{
  "parallel_block": false,
  "init_std_o": 0.023,
  "warmup_steps": 200,
  "schedule": "wsd",
  "final_lr_fraction": 0.0
}
MLP neurons of a small language model. Each row is named by its layer, matrix (up: input weights) and neuron, and shows model dimensions 368-463. Each number is 500 + 25 x the weight over its row's rms, rounded and kept within 0 to 999. Numbers have three digits each.
Before each neuron's rows, "fires on" lists the tokens most often at its 100 highest values on Wikipedia text that the model never trained on.

fires on: " of", " —", " Railroad", ",", " the"
L2.up733:485498496548510556504492489531543506519474502483488527487464500543500490507518488516490538566471499512481498483486505507491501526528508529456476524495488496501474490547450507473487474501495482519512466492542502470509520531495482508544522461492509495477464498543531492492489519501539491515

fires on: "or", " Ar", " nearly", " almost", " either", " that"
L2.up2169:505458510502481511486519489487471465533467517493495497505495488477480525453542508467527500450535517470497488445509471499483486470479485511498504513460529502449501495472507454499515457524532524535504519472509506496512504463471485551538489534510565476535491515491499537499474516516508507508

fires on: " only", " each", " Th", " their", " all", " which"
L2.up794:487468504508492494459511481516505540449477532502482499488484490442489480459463512511502555510496548464529517535531517491506512506466474498469491525524506492499509521500541477540487496474556483528483523506495510509523493479497471501500516488495508503568517479506469582492490520524497473529

fires on: " up", " over", " out", " Hot"
L2.up1519:485479519502509477516528471478475490503495472526492520554507464489503512485487512491493532470476466500518481478489500522494498483498524458486540496479521462475542554471507487512527518526468477508509474485490455493539514403497476505502519533472519493539490481479537516501513524494483540498

fires on: "le", "ν", " diam"
L2.up1111:437525493515495496482495488498493476496499454487504474502457515478513571491507500496472469522467499496494521520449491471508504554498543455493489503513468532512482512506501477519481452511490546497479498486482489507480550516461485509499465495458498494514484501460504515552444483489486521480

fires on: " of", "|", "\n", "ag", " Album"
L2.up2916:513533454502491503480473522496460521479489514528498522487467536462471495510559495443529479499493493500551461558535514495502504497506484510504477502500474547482499516495529540492510503514530520499517493460464485499522515493494497510517497500486497507491478466449541531515467492537465527514

fires on: "ing", " hearing", "H", " learning", "Y"
L2.up274:481549507507514487497518491500514525496524489498494515521503476513511514517463480497462455485477509499530516497505480535487486469483538511472492524501502509468511472497494476505487483491510473541512494484548537522462566497433520490468488531499509515528499524516490455470453547447515459498

fires on: " de", " in", " von", "°", "°W", "–9"
L2.up468:462460503503507512500447473515477515531507512514558484487489506503514501523495472518491506539540524547459513499540532459521464497530473484501498491499492530545493502517485508490465504468482497502511488537519519466480497510536497478526473468482490530520482503532507484515518473431520507478

fires on: " |", "yl", " Tak", " f", " P", " F"
L2.up3058:503466498462517514447483516531501509435521558499532500472528478454478463528550520493494520496503499507508448550521501531469504493463453470513486481500498506492483471496453494487491517494544503472513499502487519494478518522522521481515492519508488509498513544495499501499493481514526466507

fires on: "'s", "qu", " same", " qu", " its"
L2.up440:486507475526519522481553516528498528545489507545481502477515526513493485496561504533507550477520444490515552537473506528480531524522515464461507508494519494525531500525496499495488497522532502520522487505522526499516526499498458487523532498522522477517505449451484514512468451486536506502

fires on: "ec", " Dec", " dec", "\n ", "000", "enic"
L2.up2069:480495513491534494509468474495485499472527508516446517486540478457506538493526482511470498476484495504515540506494511500517490527518501472486490584502505497504486517498500462497469496493465504507536508533484472467488502498510472550503558488528492467515503530502510485505533494501534502495

fires on: " m", " M", " 100", " 51"
L2.up893:466500494512504489476449465457572509484486476499477480534509473518451445534471515511485536497506487468510455453499494514475494521465521488495487509514517512527552503529481486492502514467479476509490487492501542543498456509507499483457538501502545492518491546498453497485529474516507480493

fires on: "ik", " z", " k", "z", "k", " Z"
L2.up1833:481538500503505483493522470444507500518460555540486485517485480516510493518539509515486482488473549497489479471473477496495528473519489502517491490543499550492531532522513559483477495486475463505453524556519500515511489502466503507488535514500504501451516435531478481515495456520490505519

fires on: " at", " v", " Gu", " gu", " by"
L2.up2705:504471480512513504514457516504495435489473453527491471501485536501518494504542484494505485541495545482476526538534502496487532520514500547478520495483528464469525512458457502490499521435467535503475573505486502480526487488466501539496492526470509500517540528490531492535465445520499504506

fires on: " At", " After", " Background", "At", " Record"
L2.up1529:529506511513526441512491468512506469517505510535518499521493477471506463462491502524511487517481505514553467503473531479510540473502425454476462490509497476505488488525526486495514524486498503457485497490499493479503509502489514478494521521457490479500500524487456477402460481511456517481

fires on: " to", " o", " between", " al", " ft"
L2.up2832:520484478485504466496532518492526477501532486480550536512529540511486475485460535460480502512480501500543507499485487527483512511531513487523493517541534517496505521501490450521462490509493526527468505501531501467507507504524500514500495516524489507428480494479514559486488508480464490518

fires on: "ad", "al", " 8", " 7", " Mad"
L2.up600:491459521488486518498492449480434511496505501457501479500490480473477516550461472493541548521507520514504520513497502502464521504472509450476465511487527495470501523511508520493507487552504509480511478486480522531477529489516478512522502509498514510485521527447498481462505503533496493499

fires on: " of", "s", " to", " D", " years"
L2.up2159:481460507473480513482477473472479475533516502492471517486515523470513444519463475508518520472487522523532469535504485491510447510471431466517498497489502476495478490503530495484486485536515492478503477503499537479506521490534525517537520494547475470496517515476506489515516538540522507501

fires on: " v", " b", " de", " gu", "u", " Van"
L2.up2674:527497522501529469502496544513495486518477546509520501506494531480502532518503471501520546436498509481475475534511491512484489441523478500521522474521534526505499478493523472532543558472447505509494554473475519541508514480472485519464506563501471497514466489471501492492529450478513466528

fires on: "s", " [", ")", "(", " (2"
L2.up1318:487472498515554479503483510522462471507493477471467519484457498481457512519492519524491524532485465512480404533496500474508510516523491484497479514511486485471513478489477521517507498518455487490464492490465458513482493480535493510510495530495486485495529478496465494529526493455502474496

fires on: " o", " No", " to", " against", " no"
L2.up2113:476502545505467517530463505524496477509495491502492512558477474531508540507494559484514500470507488501528513552535502513462469505493497445491473459495538530513534533531524499499489466516475497485539523502541556482506481529504463491528469480501506511465538481507499551476464520506515491452

fires on: "i", " (1)", ")", " |", " League"
L2.up1226:515512473515465476505497457506487476541467508484528474495507468485457497482506489469502474478510481530501502545493511502484505509489542450482498514503551485520479498513495559496483478537496487493488511503520482502436452505491508527456480512499510511470527521514513486470512517474511525522

fires on: "\n", " w", " l", " qu", " t", " rec"
L2.up558:496465529517539524538476516497468501545470524496503533517494498525515535466525511486527506516506472532487483527486542516503543490474506452472496459502487516500534485511503523467451499506513489528521525513534502525567438491532510524524522543534511511515537510527496524505530499485518506507

fires on: "-d", " for", " by", "-st", " first"
L2.up1181:503460505474493486502461513522504504525514497486480523516509469532542521455524492503537496506484497508483484526523490529534477491490497529494444550490474489534498509538497488518493470481483499518490522460553554494497510517483514514500489488506507464535507505499503548514463471460470539427

fires on: " ob", " ar", "ob", " emb", " Nar", " ann"
L2.up214:513472468488500469448535496529471493491457496514553561490522559510493444513474495520501476495493468525527457524511476517462504542505505492538450504534480533492505515494481511544488499456473497520452499520545491481525495464467520508491476506500526502492515548495527456541515492505503471515

fires on: "e", "st", " Se", " se", " of"
L2.up2350:485486509504473484531493489526492522489500462529454516516546502501480524564492519470521472465499509493468499475522525490504467484518541478444537449484476537480540494499507540522500523494536528465510453540504510492531527468487506503500497527456493529497527492494468517499544494497467450472

fires on: "\n ", " R", "″N", " from", "|"
L2.up1777:510511480465495515489504495443489510475495487467536479480508514506481468467474537502510500526463514509544506490521531500526532453511455469452508513494501490476541433530545487497523521495473509501502507512538510519517508507455505526557496497458509466511537499523508523502498505544489482470

fires on: "ol", " al", "ο", "ilation"
L2.up878:450539482523505481508522457504477491507450512551503512544502466493532470514509513492515507476502491489517512547509514453481550480511498544494518519478504484487463515462476450482527467542554463492450456466525488498488463471529463512484472503529518475525475441516521460538517497464498440489

fires on: "al", "un", "ar", "ap"
L2.up1448:443536525479521504491499490513460512491513510487493552486475512540505468474504482504479532539490522503541534486531488537524452548492536504475509481521520476480488522525504505524504518472509483451537500538541515476528520494484481502522463503537509475498472513527508487539508528485449507522